From a checkpoint of a small transformer trained on Wikipedia.
Size: 22 layers, width 384, 2 heads of 128 (1 for keys and values), MLP 1024 SwiGLU, 38.8M parameters.
Architecture: RMSNorm before each block, biases on query, key and value, untied embeddings, capped logits.
Training: a variant of Adam for these matrices, 288M tokens, 8796 steps.
MLP neurons of a small language model. Each row is named by its layer, matrix (gate and up: input weights; down: output weights) and neuron, and shows model dimensions 272-335. Each number is 50 + 12 x the weight over its row's rms, rounded and kept within 0 to 99. A neuron's up and down rows have the sign that makes its largest values positive.
After each neuron's rows, "fires on" lists the tokens most often at its 100 highest values on Wikipedia text that the model never trained on. A number after a token or word is its count.

L10.gate92:32 51 49 42 38 34 56 46 59 34 36 46 57 50 53 64 50 35 65 30 52 53 65 34 18 33 73 61 43 74 52 56 71 41 44 60 60 77 32 43 46 50 35 43 35 54 59 48 42 38 39 43 67 47 44 53 47 48 20 52 34 51 63 35
L10.up92:57 25 48 51 60 42 39 28 66 38 47 42 49 62 38 59 46 54 33 51 42 28 38 26 46 50 39 69 54 46 62 51 94 56 49 55 40 61 46 59 73 71 43 53 67 63 51 73 55 52 45 41 68 40 44 39 81 61 56 54 72 57 61 55
L10.down92:62 35 42 49 25 59 58 53 59 50 92 45 44 57 64 29 44 51 39 51 36 55 51 49 46 65 54 49 36 47 41 48 41 51 60 58 46 46 67 65 71 28 50 43 56 71 32 24 38 46 57 57 46 17 50 42 46 41 62 40 48 61 69 37
fires on: " of" 48, " as" 25, "=" 13

L3.gate339:48 40 48 39 60 50 45 55 53 48 36 55 43 31 45 46 42 38 22 36 63 54 51 58 52 66 47 54 42 59 49 44 63 42 78 47 50 61 56 74 29 68 30 45 50 66 48 70 45 56 27 47 29 51 48 53 62 55 39 37 51 73 44 33
L3.up339:63 39 37 53 58 31 27 38 38 56 56 52 38 54 76 56 39 35 49 20 66 49 56 65 54 33 43 52 67 45 50 53 39 42 57 72 43 53 67 35 50 64 50 42 46 63 41 74 53 55 56 36 45 32 69 51 33 46 36 75 56 46 49 47
L3.down339:63 56 48 48 64 51 42 62 84 24 09 49 45 46 51 59 59 40 64 45 58 71 54 53 43 48 47 41 53 61 43 58 54 55 49 73 55 52 33 58 61 53 33 49 46 42 41 86 87 44 41 49 56 72 51 30 29 33 51 39 36 44 66 64
fires on: "il" 32, "o" 7, " Do" 6, "iz" 5, "lin" 5

L8.gate907:38 58 49 40 72 54 47 42 39 61 44 42 45 49 52 66 46 65 86 33 64 39 47 65 57 45 54 71 49 56 60 41 51 58 69 44 47 59 37 67 74 45 45 69 46 60 52 48 36 50 53 86 65 43 49 68 46 50 57 40 76 45 50 66
L8.up907:46 57 54 58 50 52 35 49 56 54 51 57 71 66 48 46 59 29 52 29 61 37 32 56 43 65 31 53 39 63 33 55 36 60 63 47 52 67 53 46 46 52 50 38 38 24 44 64 46 38 67 63 60 51 53 59 56 36 38 41 60 42 47 53
L8.down907:40 54 45 43 48 32 50 52 45 86 99 64 44 49 40 51 56 37 36 53 64 58 62 54 55 52 53 60 64 63 46 40 34 59 47 63 50 42 48 57 44 44 60 29 60 52 56 55 77 47 49 51 49 43 55 44 52 36 46 60 39 45 56 55
fires on: "S" 21, " St" 20, "-" 7, " under" 7, "\n" 5

L3.gate267:43 66 55 55 43 52 55 58 64 42 65 49 54 65 62 51 56 37 72 66 50 36 58 46 69 67 52 62 55 44 71 57 53 60 35 62 69 45 08 59 56 49 64 46 42 59 45 22 55 33 32 39 21 51 37 38 61 32 65 39 38 26 43 55
L3.up267:49 55 41 53 44 39 49 74 43 50 62 59 65 47 39 37 40 38 76 61 79 54 66 28 62 43 43 35 33 35 42 49 37 61 65 39 61 29 70 47 33 40 41 56 48 58 40 14 45 47 46 49 27 34 58 61 44 56 48 44 23 43 31 65
L3.down267:57 39 49 47 51 58 57 46 41 38 23 55 36 50 53 70 51 46 60 44 51 64 42 50 71 37 61 42 74 39 45 57 41 59 32 60 67 66 38 59 39 52 46 61 44 30 72 45 65 14 43 38 50 57 48 41 50 20 45 38 46 53 59 36
fires on: "er" 16, "ic" 16, "rup" 8, "y" 7, "vic" 6

L3.gate547:57 54 63 37 63 50 46 51 72 43 38 50 55 65 51 48 54 68 46 49 41 58 42 41 32 60 42 52 21 49 32 54 63 41 57 63 39 55 50 77 40 52 57 47 55 51 26 61 40 51 65 43 59 67 63 29 70 39 41 52 19 59 44 41
L3.up547:24 47 47 35 35 60 43 56 34 57 38 45 53 42 59 35 61 36 43 54 66 50 55 20 51 50 46 62 45 69 51 56 52 54 35 51 60 47 70 56 27 52 38 56 59 68 40 67 40 43 48 43 54 56 39 46 65 67 17 48 38 50 37 24
L3.down547:47 50 49 48 55 43 66 43 38 67 87 44 51 43 49 48 63 56 52 40 28 36 50 59 47 52 66 60 67 36 37 11 58 53 47 47 25 35 18 45 53 53 53 65 53 41 35 49 48 39 32 31 33 38 54 28 46 54 55 32 42 46 32 64
fires on: "ed" 20, "s" 17, "d" 11, "ar" 11, "ing" 6

L10.gate504:63 65 61 40 37 47 60 81 37 35 49 36 63 37 47 52 37 53 63 62 68 58 37 52 59 40 67 50 67 43 57 69 54 63 60 47 67 57 46 73 56 57 37 48 29 71 50 65 31 67 37 38 69 48 52 63 57 59 68 49 53 35 46 44
L10.up504:72 52 82 43 59 45 43 51 49 52 55 43 56 41 56 52 71 77 47 55 36 62 64 33 48 58 43 32 40 36 74 52 56 49 26 64 48 46 38 62 42 69 68 51 46 46 53 36 47 49 51 38 77 59 50 46 49 38 55 59 64 27 43 47
L10.down504:47 52 50 53 56 52 35 60 48 54 99 45 25 48 64 33 43 61 56 42 59 78 51 59 53 44 32 28 53 33 50 45 58 53 36 61 59 41 47 52 52 37 36 47 62 53 68 34 42 21 56 50 48 51 65 62 44 46 58 44 58 48 47 41
fires on: " of" 60, " in" 5, "d" 4

L9.gate906:80 53 51 28 61 57 77 50 38 59 34 55 45 57 49 59 35 68 53 58 57 47 47 55 61 34 69 44 64 46 53 45 32 42 47 43 45 41 63 28 55 52 53 55 62 73 57 38 30 53 60 38 44 35 39 51 55 49 51 34 52 47 62 54
L9.up906:49 48 44 47 47 55 53 47 53 45 70 57 58 65 53 42 50 59 40 59 51 55 54 46 52 53 59 38 65 37 48 48 27 62 48 65 60 43 70 40 55 48 51 67 66 73 65 46 48 54 59 61 39 60 44 39 62 46 80 48 60 31 59 58
L9.down906:32 54 52 56 40 55 41 38 57 57 99 35 48 55 50 49 57 61 44 44 59 43 52 38 40 83 40 67 45 58 43 37 51 51 59 67 37 51 32 76 47 39 39 36 52 49 53 44 71 39 60 68 45 50 66 55 58 49 52 68 39 39 41 57
fires on: "8" 27, "0" 20, " century" 11, "1" 7, " million" 6, "9" 6

L4.gate368:66 61 54 59 39 61 53 51 66 62 68 53 64 60 41 54 27 69 41 52 35 55 50 50 43 28 58 32 42 43 33 44 53 30 51 38 37 36 61 59 55 42 62 36 36 26 47 49 36 70 52 38 27 35 56 33 69 53 46 37 64 63 61 51
L4.up368:37 64 46 46 56 54 60 69 50 36 37 55 57 57 33 42 63 69 60 64 63 42 43 56 55 50 47 44 36 60 48 42 50 44 48 49 61 51 56 62 68 43 51 61 48 29 41 41 43 68 37 39 54 36 48 67 39 55 29 31 67 54 58 47
L4.down368:34 46 56 39 38 62 40 52 49 66 94 63 47 66 41 57 69 41 44 61 29 54 56 64 46 40 47 37 35 53 40 49 60 42 38 65 48 32 69 44 55 48 70 52 54 41 53 41 67 62 38 61 32 48 64 51 52 52 43 60 46 56 41 51
fires on: "r" 26, "c" 11, " gr" 10, "tro" 7, "ac" 6

L9.gate961:76 59 44 39 50 48 56 50 67 52 39 38 60 52 30 61 34 50 48 45 37 43 40 41 39 36 55 48 40 59 39 57 51 29 41 51 27 58 52 33 61 43 62 65 42 35 42 59 52 74 62 56 48 56 40 21 22 43 61 46 54 43 47 74
L9.up961:70 51 58 78 57 41 57 48 53 32 46 27 60 56 45 43 51 53 51 39 49 55 70 37 54 55 40 40 46 50 77 43 48 48 30 54 20 56 29 43 67 57 61 56 39 52 41 60 43 58 57 44 63 64 49 54 58 38 53 53 72 59 42 30
L9.down961:59 48 60 63 30 32 47 61 59 51 11 46 52 48 52 52 25 43 55 50 29 65 76 32 60 45 34 32 47 50 69 58 50 61 41 31 32 54 27 56 69 47 54 41 52 70 49 45 25 51 43 67 43 49 52 67 73 17 67 58 61 60 34 56
fires on: "s" 34, "e" 17, "1" 8

L10.gate940:63 48 47 38 34 60 42 73 43 68 56 52 60 60 53 59 58 58 61 33 59 60 59 78 78 32 59 49 36 55 40 43 38 36 52 43 56 60 49 67 74 61 42 47 51 73 39 53 48 46 36 40 20 47 53 23 59 42 55 52 43 43 42 53
L10.up940:53 66 42 56 70 46 44 66 50 64 63 52 62 49 50 56 47 32 39 45 60 42 55 38 57 72 52 56 59 60 49 63 53 68 44 62 42 32 68 38 47 57 41 77 63 44 54 27 49 52 72 42 51 49 30 33 43 40 52 51 59 43 49 39
L10.down940:47 53 64 42 46 62 48 29 32 72 99 29 40 57 34 43 50 56 35 27 61 55 53 46 50 43 58 61 66 44 53 56 45 60 58 52 39 47 28 56 61 43 50 46 50 47 41 60 55 64 38 60 44 52 50 66 32 47 55 56 26 49 54 42
fires on: "9" 31, " as" 19, "." 7, "0" 6, " " 4, " and" 4

L3.gate166:65 49 48 32 32 32 67 46 47 33 39 55 56 45 49 44 56 39 50 80 39 26 31 41 38 62 34 52 52 50 56 59 50 52 58 50 41 46 83 56 41 45 56 60 23 58 29 31 71 26 48 53 52 59 47 31 49 45 27 70 59 43 31 86
L3.up166:52 41 45 46 20 41 45 52 58 63 62 28 67 39 44 61 38 40 34 46 66 48 39 57 71 31 69 43 75 45 34 74 54 45 39 55 43 26 40 54 51 70 62 62 44 64 69 57 41 52 66 48 59 39 45 36 66 40 63 39 79 62 61 41
L3.down166:46 59 52 36 37 55 57 61 64 58 22 34 78 36 23 50 53 38 49 71 53 59 54 55 37 45 53 53 73 50 45 36 61 41 53 53 43 34 33 49 45 60 59 55 37 62 73 64 41 57 40 61 47 53 51 47 40 33 35 44 52 61 19 57
fires on: "al" 41, "y" 22, "e" 20

L4.gate428:48 57 43 44 53 13 47 47 45 47 48 50 48 43 60 86 57 30 58 44 58 43 28 38 56 44 59 55 50 61 60 63 48 43 60 41 47 62 41 45 66 43 52 48 58 55 52 34 27 46 48 68 49 32 57 51 35 86 38 53 49 69 32 38
L4.up428:47 46 50 45 38 24 55 61 43 46 54 62 31 44 62 67 61 43 63 51 64 61 52 34 72 38 80 59 53 64 59 66 48 54 53 63 55 47 44 55 65 60 66 51 63 52 43 36 38 36 49 87 45 44 56 41 58 49 30 61 46 65 42 37
L4.down428:52 64 53 50 32 78 54 51 66 86 99 59 43 52 30 58 57 54 53 43 51 69 72 40 64 59 50 48 48 52 47 53 35 50 41 48 60 38 56 62 50 59 67 54 58 55 50 48 35 59 49 56 46 67 50 43 54 39 56 57 43 30 44 47
fires on: "\n" 78, "-" 22

L6.gate306:58 46 59 40 52 48 48 52 54 51 57 53 79 71 42 53 51 42 32 73 60 50 42 36 35 56 52 46 52 73 39 48 62 68 42 55 42 47 43 22 69 58 50 31 36 53 67 37 39 51 41 50 46 41 55 67 63 42 37 25 75 46 61 48
L6.up306:68 57 47 35 53 70 27 28 60 50 48 66 48 43 51 70 48 72 60 62 45 65 50 49 38 36 38 51 46 29 47 43 53 43 43 55 47 66 67 46 50 51 82 55 60 54 54 44 42 66 53 61 60 40 43 34 56 57 45 47 57 70 45 56
L6.down306:37 39 43 50 42 56 45 33 61 46 74 43 38 61 62 51 41 53 60 39 24 42 53 50 27 63 33 45 49 40 62 51 53 29 49 46 52 47 62 29 60 52 52 43 61 59 59 61 32 54 63 37 57 16 47 25 48 64 61 49 59 61 71 22
fires on: " of" 23, "ma" 16, " to" 15, " as" 11, "ra" 11, "s" 5

L9.gate498:62 75 76 56 61 55 66 34 62 43 46 19 53 57 40 49 39 66 45 45 36 33 32 47 53 55 49 26 31 61 44 51 14 45 65 26 38 48 40 48 48 33 49 49 37 62 33 51 42 50 53 45 45 46 62 49 52 60 61 51 42 63 59 58
L9.up498:60 64 60 52 47 58 51 44 38 43 58 37 37 63 46 52 31 51 56 59 19 71 58 52 57 58 65 58 53 51 50 60 57 44 50 43 29 40 33 61 67 47 51 46 47 71 39 39 43 48 55 56 45 48 62 66 57 59 37 79 51 59 34 57
L9.down498:27 49 38 62 42 30 39 59 39 46 63 66 66 44 42 45 56 42 61 65 53 45 63 50 52 52 25 59 40 41 59 62 46 11 37 58 50 59 46 60 65 41 75 45 52 62 57 52 31 57 41 44 57 56 35 48 51 37 41 48 55 44 39 46
fires on: " the" 21, "ly" 11, "x" 11, "ed" 9, "s" 6, "n" 6

L9.gate214:57 52 45 56 65 34 26 42 46 41 36 54 59 69 50 64 31 52 58 58 50 58 31 48 41 51 39 68 51 65 49 72 42 48 54 46 38 47 73 49 51 18 36 40 60 52 45 48 21 49 50 40 46 50 59 51 43 38 67 58 57 55 51 48
L9.up214:67 48 40 57 48 21 14 34 48 50 62 76 61 65 51 56 53 56 51 55 36 60 60 34 41 63 42 75 53 65 42 56 38 58 38 66 35 50 47 57 44 37 51 46 58 66 35 69 44 52 39 45 60 63 64 57 53 40 71 56 59 55 55 50
L9.down214:44 57 51 40 55 44 45 49 39 60 89 52 71 51 66 31 67 51 49 45 42 36 36 24 37 63 50 60 60 51 44 38 52 52 36 52 45 61 43 47 49 57 21 58 50 59 41 60 27 48 46 52 58 57 47 52 61 45 42 53 51 49 53 41
fires on: "ing" 29, "0" 23, " of" 17, "e" 4

L3.gate614:40 38 61 74 61 52 43 11 64 42 48 30 63 57 42 53 32 30 29 47 56 41 25 71 44 53 36 58 64 59 30 52 58 65 64 37 52 79 58 56 42 57 60 56 52 61 50 58 56 60 62 55 63 63 66 85 59 54 36 46 27 40 62 21
L3.up614:46 54 50 43 46 44 34 46 56 61 40 58 54 53 49 47 55 38 47 48 65 52 65 76 48 69 56 49 55 54 25 52 52 57 63 60 44 56 45 62 47 71 51 62 64 70 32 42 51 55 44 64 59 61 55 86 67 52 29 58 40 43 67 27
L3.down614:42 63 31 44 43 47 46 51 67 40 99 48 58 55 53 42 51 54 44 53 60 49 66 50 64 59 76 66 60 58 52 49 52 60 58 67 35 41 36 61 83 65 57 57 62 48 50 36 58 40 36 57 53 46 41 40 51 43 48 37 47 27 48 54
fires on: "or" 20, "s" 17, "ation" 7, "ce" 7, "ity" 7, "ing" 6

L8.gate162:75 73 44 46 56 40 45 43 32 55 44 48 40 80 48 46 35 39 64 47 27 34 51 50 31 50 47 40 43 44 50 60 63 37 55 46 56 55 64 59 65 64 38 59 52 49 52 67 54 42 36 58 58 47 47 34 46 37 43 45 57 42 48 47
L8.up162:38 54 42 57 44 37 60 22 57 56 45 50 62 48 34 51 48 53 26 47 50 49 35 30 50 59 51 54 81 49 40 46 34 48 46 33 59 39 57 40 46 56 61 52 61 53 49 57 57 68 63 48 54 31 64 41 48 53 54 40 44 59 49 47
L8.down162:53 52 46 47 34 49 51 42 56 64 68 39 53 49 51 63 41 48 45 63 41 55 71 69 50 53 46 47 40 61 62 82 54 48 58 60 47 51 37 41 32 50 60 43 45 46 51 59 47 69 37 47 81 49 62 39 65 44 41 62 51 42 45 61
fires on: " |" 38, "s" 34, "0" 9, ";" 6

L18.gate116:69 52 77 24 59 44 37 47 57 57 44 41 74 64 58 58 26 16 56 60 71 52 49 51 36 57 40 45 58 41 47 52 46 42 41 69 51 45 50 59 25 43 64 52 75 47 56 50 47 77 42 39 43 34 51 48 41 67 47 55 49 62 51 40
L18.up116:48 50 47 39 58 57 62 59 37 65 53 42 37 51 48 63 59 55 68 67 60 68 42 45 24 50 62 61 60 55 57 61 61 53 54 67 58 44 42 63 40 42 49 57 48 54 44 62 58 64 43 57 63 40 67 67 37 66 46 42 42 52 52 57
L18.down116:39 52 36 48 59 36 44 35 60 57 52 63 48 46 47 33 60 56 44 79 56 44 44 42 61 62 45 49 36 62 53 44 31 53 45 63 24 44 60 51 30 15 55 53 43 25 37 47 46 58 47 50 64 43 59 57 49 40 43 32 62 31 39 42
fires on: "1" 40, " " 21, "2" 11, "s" 7

L10.gate105:62 74 64 42 65 55 39 87 48 59 42 64 33 54 62 68 50 44 73 43 67 57 45 53 50 54 65 47 63 74 45 73 48 71 56 51 39 54 57 53 50 47 61 64 46 44 45 40 12 43 39 39 64 41 40 59 45 54 19 43 47 51 56 56
L10.up105:35 77 55 60 48 43 30 63 57 69 76 66 61 38 56 61 58 54 44 48 50 54 51 59 52 70 54 43 41 35 64 63 63 53 32 65 57 58 52 60 53 71 62 84 56 48 49 38 31 57 35 50 62 47 54 46 62 47 34 71 69 49 57 57
L10.down105:45 60 40 55 46 56 44 51 48 99 99 42 51 67 63 42 58 58 50 34 44 74 54 51 62 58 24 55 45 47 35 14 52 58 43 53 71 61 60 53 36 69 59 64 52 50 50 68 19 56 54 55 36 49 50 49 55 44 69 50 69 62 46 47
fires on: "2" 91, " of" 4

L3.gate128:49 71 70 62 52 56 45 42 46 50 52 49 55 48 61 87 55 59 58 56 35 65 53 66 44 38 42 34 32 74 37 51 59 45 53 44 57 69 40 38 73 40 55 30 45 42 45 46 22 74 45 42 58 43 62 52 48 43 41 43 33 68 50 37
L3.up128:45 55 74 51 34 58 43 28 46 70 53 69 45 48 60 54 50 49 51 50 46 74 66 65 42 52 56 39 33 59 49 50 60 63 52 67 57 59 41 46 64 59 67 37 43 41 54 52 38 70 43 43 50 43 65 38 73 33 31 53 31 45 57 30
L3.down128:45 40 41 48 38 56 40 58 59 68 99 65 35 66 45 50 67 46 53 56 65 49 51 41 46 72 57 50 63 38 52 52 46 74 53 74 50 40 44 49 39 69 45 61 47 59 60 57 66 39 52 54 33 52 42 47 67 44 58 59 43 33 47 67
fires on: "0" 38, "3" 15, "1" 11, "." 9, "5" 9, "6" 7

L3.gate212:31 38 59 44 51 65 42 62 53 42 45 67 40 49 70 27 41 35 67 29 28 32 40 80 66 37 47 50 47 46 45 40 41 50 49 38 34 65 63 64 56 62 46 54 48 64 33 36 53 68 37 32 29 60 53 56 76 48 39 58 58 55 55 37
L3.up212:32 58 58 15 64 58 59 63 42 46 44 48 62 61 47 37 54 39 55 55 58 36 51 50 63 57 66 52 60 51 28 71 49 42 54 58 40 66 36 44 29 45 45 77 33 48 50 44 67 60 40 35 63 67 61 29 69 45 23 49 50 38 40 26
L3.down212:47 49 64 55 50 55 67 55 49 89 99 59 48 56 48 69 67 63 68 50 54 49 61 57 57 35 33 70 61 38 61 43 51 27 25 82 44 34 32 53 49 48 57 47 45 70 38 41 20 52 57 52 55 23 68 49 47 71 54 48 37 60 68 63
fires on: " Act" 16, " version" 12, "ed" 10, "it" 8, "ar" 7, "erial" 6

L3.gate674:43 52 37 27 61 46 82 48 41 47 48 51 99 54 47 50 35 53 52 45 41 51 55 49 54 70 61 36 62 73 61 88 40 63 43 49 41 42 56 32 27 31 62 44 51 35 42 72 36 07 42 42 57 59 56 38 43 36 37 51 57 43 31 63
L3.up674:67 47 71 24 74 48 54 42 59 35 40 40 60 38 35 41 44 36 43 69 44 44 49 63 46 61 63 67 51 39 65 49 54 41 56 48 36 56 50 44 63 52 68 47 40 43 38 46 31 53 33 53 24 55 52 41 68 34 72 59 43 52 27 72
L3.down674:35 73 53 63 54 45 49 45 60 25 92 57 34 77 47 63 58 53 48 53 42 47 37 44 51 31 37 56 46 40 50 64 42 39 50 55 59 45 43 39 54 45 61 54 65 31 42 51 68 63 56 47 79 62 53 53 45 62 46 51 50 67 63 56
fires on: "ed" 31, "ing" 30, "d" 12, " announced" 7, "s" 6

L11.gate61:47 48 63 61 59 39 67 58 22 46 42 33 55 74 45 66 54 53 38 66 50 41 41 47 65 62 51 57 42 52 50 69 69 45 56 25 40 44 36 23 66 50 39 53 42 68 66 22 16 56 56 58 66 41 55 49 47 65 24 66 50 67 69 39
L11.up61:62 41 71 54 46 41 54 47 34 42 59 37 20 49 64 60 60 55 49 56 49 70 54 61 63 57 55 54 17 46 37 75 53 68 79 42 40 32 25 51 47 74 54 52 40 45 49 43 46 52 47 79 44 26 40 31 61 36 44 53 38 56 50 47
L11.down61:38 62 37 68 40 53 44 48 67 44 99 59 27 22 46 48 50 53 44 40 60 76 41 70 48 44 45 37 28 30 56 71 64 43 58 60 45 60 38 84 55 48 53 48 35 47 34 68 58 51 45 58 37 57 35 53 63 39 60 30 50 43 54 44
fires on: " of" 27, " the" 21, "1" 9, "0" 5, "–" 5, "." 5

L10.gate657:53 61 75 43 53 44 48 56 68 42 62 42 55 42 58 53 46 35 34 42 49 52 46 52 45 37 47 41 48 56 42 55 40 40 52 52 22 93 40 49 58 52 57 48 52 67 52 76 42 67 47 54 44 43 59 45 41 27 60 47 48 45 64 71
L10.up657:44 55 53 36 55 41 57 44 66 53 39 42 53 58 45 40 79 51 59 44 25 75 73 33 57 50 41 51 75 63 73 45 77 50 36 64 42 68 77 56 50 51 45 55 50 62 68 46 44 44 40 61 64 42 53 49 55 49 35 57 47 40 52 36
L10.down657:27 31 39 57 61 66 59 61 28 52 83 42 64 42 65 47 32 34 39 50 48 33 77 37 40 29 39 26 57 52 47 66 49 47 45 48 58 55 58 54 65 58 40 33 38 53 46 38 47 60 33 49 47 43 32 60 36 23 70 49 31 63 57 58
fires on: "s" 23, "ki" 17, "able" 5, "ing" 5, "te" 4, "ance" 4

L6.gate863:58 40 68 63 25 37 55 43 48 63 37 53 75 40 33 77 45 52 58 57 40 59 32 18 60 49 49 43 71 51 47 24 32 50 47 55 31 40 37 37 36 27 58 70 41 59 70 42 31 76 62 75 60 51 56 68 42 47 41 38 51 70 55 34
L6.up863:67 54 47 18 71 55 60 53 37 50 41 47 40 41 20 62 35 36 65 50 55 44 48 42 32 33 60 40 65 74 39 34 55 57 43 46 38 32 44 72 45 30 46 52 61 48 53 34 45 63 56 52 61 51 46 49 17 46 60 74 36 59 48 48
L6.down863:38 48 69 36 49 44 37 44 51 62 34 46 61 52 60 29 68 58 42 68 50 46 38 59 57 45 61 40 21 63 64 44 38 35 72 51 40 60 56 26 51 60 70 66 20 48 67 55 38 39 63 43 34 44 61 72 42 48 51 54 57 48 49 43
fires on: "s" 37, " " 23, "-" 14, "tic" 4

L4.gate881:43 37 31 67 68 54 54 41 56 43 37 53 50 48 48 48 46 55 46 55 54 48 68 41 37 47 55 51 30 60 60 75 60 34 46 52 42 62 63 61 34 66 34 37 40 54 30 40 41 37 41 53 43 60 42 39 30 39 58 39 74 73 52 40
L4.up881:52 54 41 39 37 47 67 47 56 59 65 65 67 56 29 55 70 32 43 45 40 49 60 41 42 52 49 62 35 68 36 61 59 36 42 47 30 65 62 20 38 18 58 43 60 68 54 65 39 42 34 65 51 67 51 24 29 46 57 28 40 51 39 44
L4.down881:44 38 36 38 38 42 33 56 77 40 65 53 57 74 85 88 58 53 58 56 48 62 46 36 60 28 59 62 56 41 53 32 39 41 29 44 42 37 46 42 40 45 60 58 44 53 44 47 36 68 68 66 58 37 43 66 51 67 38 59 45 52 45 40
fires on: "e" 16, " Team" 16, "ing" 9, "y" 6, " Library" 6

L11.gate156:43 52 52 48 55 59 66 53 51 42 36 45 52 57 48 47 41 75 39 57 39 36 39 49 36 67 28 20 61 40 45 45 56 37 56 28 49 62 54 54 61 48 44 68 51 78 67 44 37 78 63 64 80 31 57 58 48 38 47 60 42 49 48 56
L11.up156:51 47 38 37 47 64 58 49 45 64 58 37 63 57 59 55 47 39 63 35 37 73 44 50 55 53 70 44 42 50 43 48 48 56 43 38 29 37 56 45 54 32 50 48 80 59 30 41 67 56 28 53 50 52 61 52 37 63 63 62 65 49 35 49
L11.down156:50 57 27 56 48 39 49 53 75 30 28 73 68 41 26 58 65 54 50 59 30 35 71 48 51 49 50 52 63 56 72 52 40 46 51 51 53 34 58 71 56 29 50 38 69 65 62 85 44 41 36 57 51 51 40 70 38 44 38 50 58 25 51 52
fires on: "s" 22, "ren" 9, "n" 8, "ma" 7, "an" 6, "r" 5

L3.gate279:23 46 57 80 54 68 27 21 62 58 32 53 40 69 50 54 69 80 39 25 35 51 47 59 36 60 53 36 40 70 51 56 43 56 41 69 71 49 52 22 49 26 43 54 78 57 46 56 49 64 55 39 57 43 36 71 59 53 45 45 48 46 61 34
L3.up279:61 61 49 22 50 52 65 55 31 66 79 39 46 42 57 47 55 41 50 74 35 35 47 61 74 50 53 62 44 51 57 67 42 57 36 52 51 53 45 38 68 39 56 41 58 61 55 61 33 48 51 52 52 38 59 50 24 47 30 79 45 31 25 41
L3.down279:46 47 55 25 50 68 51 31 48 47 47 50 40 45 46 65 44 63 38 46 53 47 33 50 79 82 61 68 57 59 54 47 49 59 53 71 41 35 49 54 70 68 50 61 51 47 55 51 33 46 54 42 50 61 60 44 47 45 45 36 42 59 52 51
fires on: "w" 25, "ing" 8, "ple" 5, "se" 5, "ri" 4, " sent" 4

L4.gate292:47 34 34 45 39 43 62 44 71 49 63 43 30 55 52 46 52 45 47 55 57 66 57 64 63 45 38 72 34 57 31 37 53 41 53 22 42 63 50 38 54 55 67 56 63 67 37 48 56 58 54 49 62 49 58 46 38 46 18 56 31 59 37 62
L4.up292:62 31 57 49 49 50 61 17 62 74 57 38 62 55 50 62 33 38 43 83 53 51 41 53 46 27 54 28 40 31 36 69 56 46 65 55 27 55 48 60 33 57 48 38 51 39 42 55 49 38 67 53 75 52 36 50 66 72 62 54 59 48 49 48
L4.down292:50 63 72 40 54 31 42 41 74 42 46 57 61 49 32 26 38 19 36 42 68 49 63 57 44 57 53 64 41 64 53 59 48 52 48 46 64 46 37 52 49 57 53 53 54 46 69 56 37 59 67 32 50 45 42 62 34 53 57 40 38 43 32 41
fires on: "al" 18, " health" 11, "ary" 11, "y" 9, "ural" 5

L3.gate647:37 48 32 59 51 65 49 55 58 51 58 57 51 63 49 56 67 45 71 43 67 44 47 40 82 42 64 59 58 63 73 52 56 55 38 48 39 53 49 56 58 60 57 38 40 57 50 38 42 30 37 25 63 41 72 31 19 50 56 69 42 41 53 47
L3.up647:59 41 59 53 76 46 45 53 58 42 41 22 74 52 47 53 56 34 61 62 48 52 51 54 53 54 44 43 32 40 62 48 15 34 61 44 41 57 52 61 44 74 44 48 56 24 47 45 62 29 74 52 48 34 60 59 68 37 61 51 59 46 23 66
L3.down647:47 44 47 62 64 62 50 34 71 47 54 38 62 65 41 66 45 44 64 47 42 41 39 49 73 44 74 50 58 52 41 51 42 71 49 50 38 53 33 70 59 64 52 60 38 25 55 52 62 44 73 52 67 57 55 29 33 59 59 59 51 46 50 38
fires on: "d" 32, "ed" 17, "able" 11, "er" 10, "y" 9, "ty" 5

L3.gate175:46 36 54 37 47 46 49 47 52 55 49 48 45 50 28 46 48 46 44 58 56 62 41 32 26 55 47 18 34 33 57 47 37 54 32 54 59 65 26 47 37 50 33 57 64 57 29 49 41 57 47 50 43 52 44 46 34 40 63 25 54 53 43 39
L3.up175:81 73 70 63 59 23 47 46 39 44 60 54 49 64 49 50 30 70 37 50 54 57 36 39 55 58 44 51 32 40 41 38 47 76 39 63 50 48 55 53 46 47 34 26 46 48 19 58 41 51 48 35 60 60 49 38 53 37 70 59 70 52 59 49
L3.down175:61 45 67 54 61 42 78 52 56 45 34 51 65 28 61 49 36 57 58 46 44 49 48 53 65 78 69 43 56 44 61 39 62 64 59 36 40 45 27 42 60 50 37 40 45 33 57 42 37 49 58 46 63 42 34 60 65 51 50 38 59 68 42 47
fires on: "ed" 15, ":" 13, " born" 11, "s" 9, "d" 7, "le" 5

L3.gate903:71 66 42 62 47 37 31 54 62 47 45 53 33 52 43 60 61 51 65 56 50 38 44 44 48 33 47 43 48 44 49 50 44 43 42 52 69 56 78 54 79 61 48 50 58 56 57 51 60 71 50 42 67 52 56 61 52 36 37 63 37 57 57 53
L3.up903:41 30 64 34 62 62 60 78 60 42 41 53 61 43 46 53 44 53 69 45 59 35 49 43 62 63 52 82 68 49 68 27 70 46 55 46 58 41 33 23 86 48 67 41 60 67 45 51 59 58 39 46 42 67 55 65 45 48 35 61 43 36 44 51
L3.down903:49 56 43 35 50 50 64 49 41 51 56 49 59 28 43 60 47 52 49 48 52 27 41 42 56 44 51 61 67 51 64 62 59 38 37 57 54 63 37 40 41 56 39 64 24 42 66 48 35 53 45 54 53 54 58 66 43 70 38 57 56 56 43 52
fires on: " be" 53, "le" 16, "il" 5, " served" 5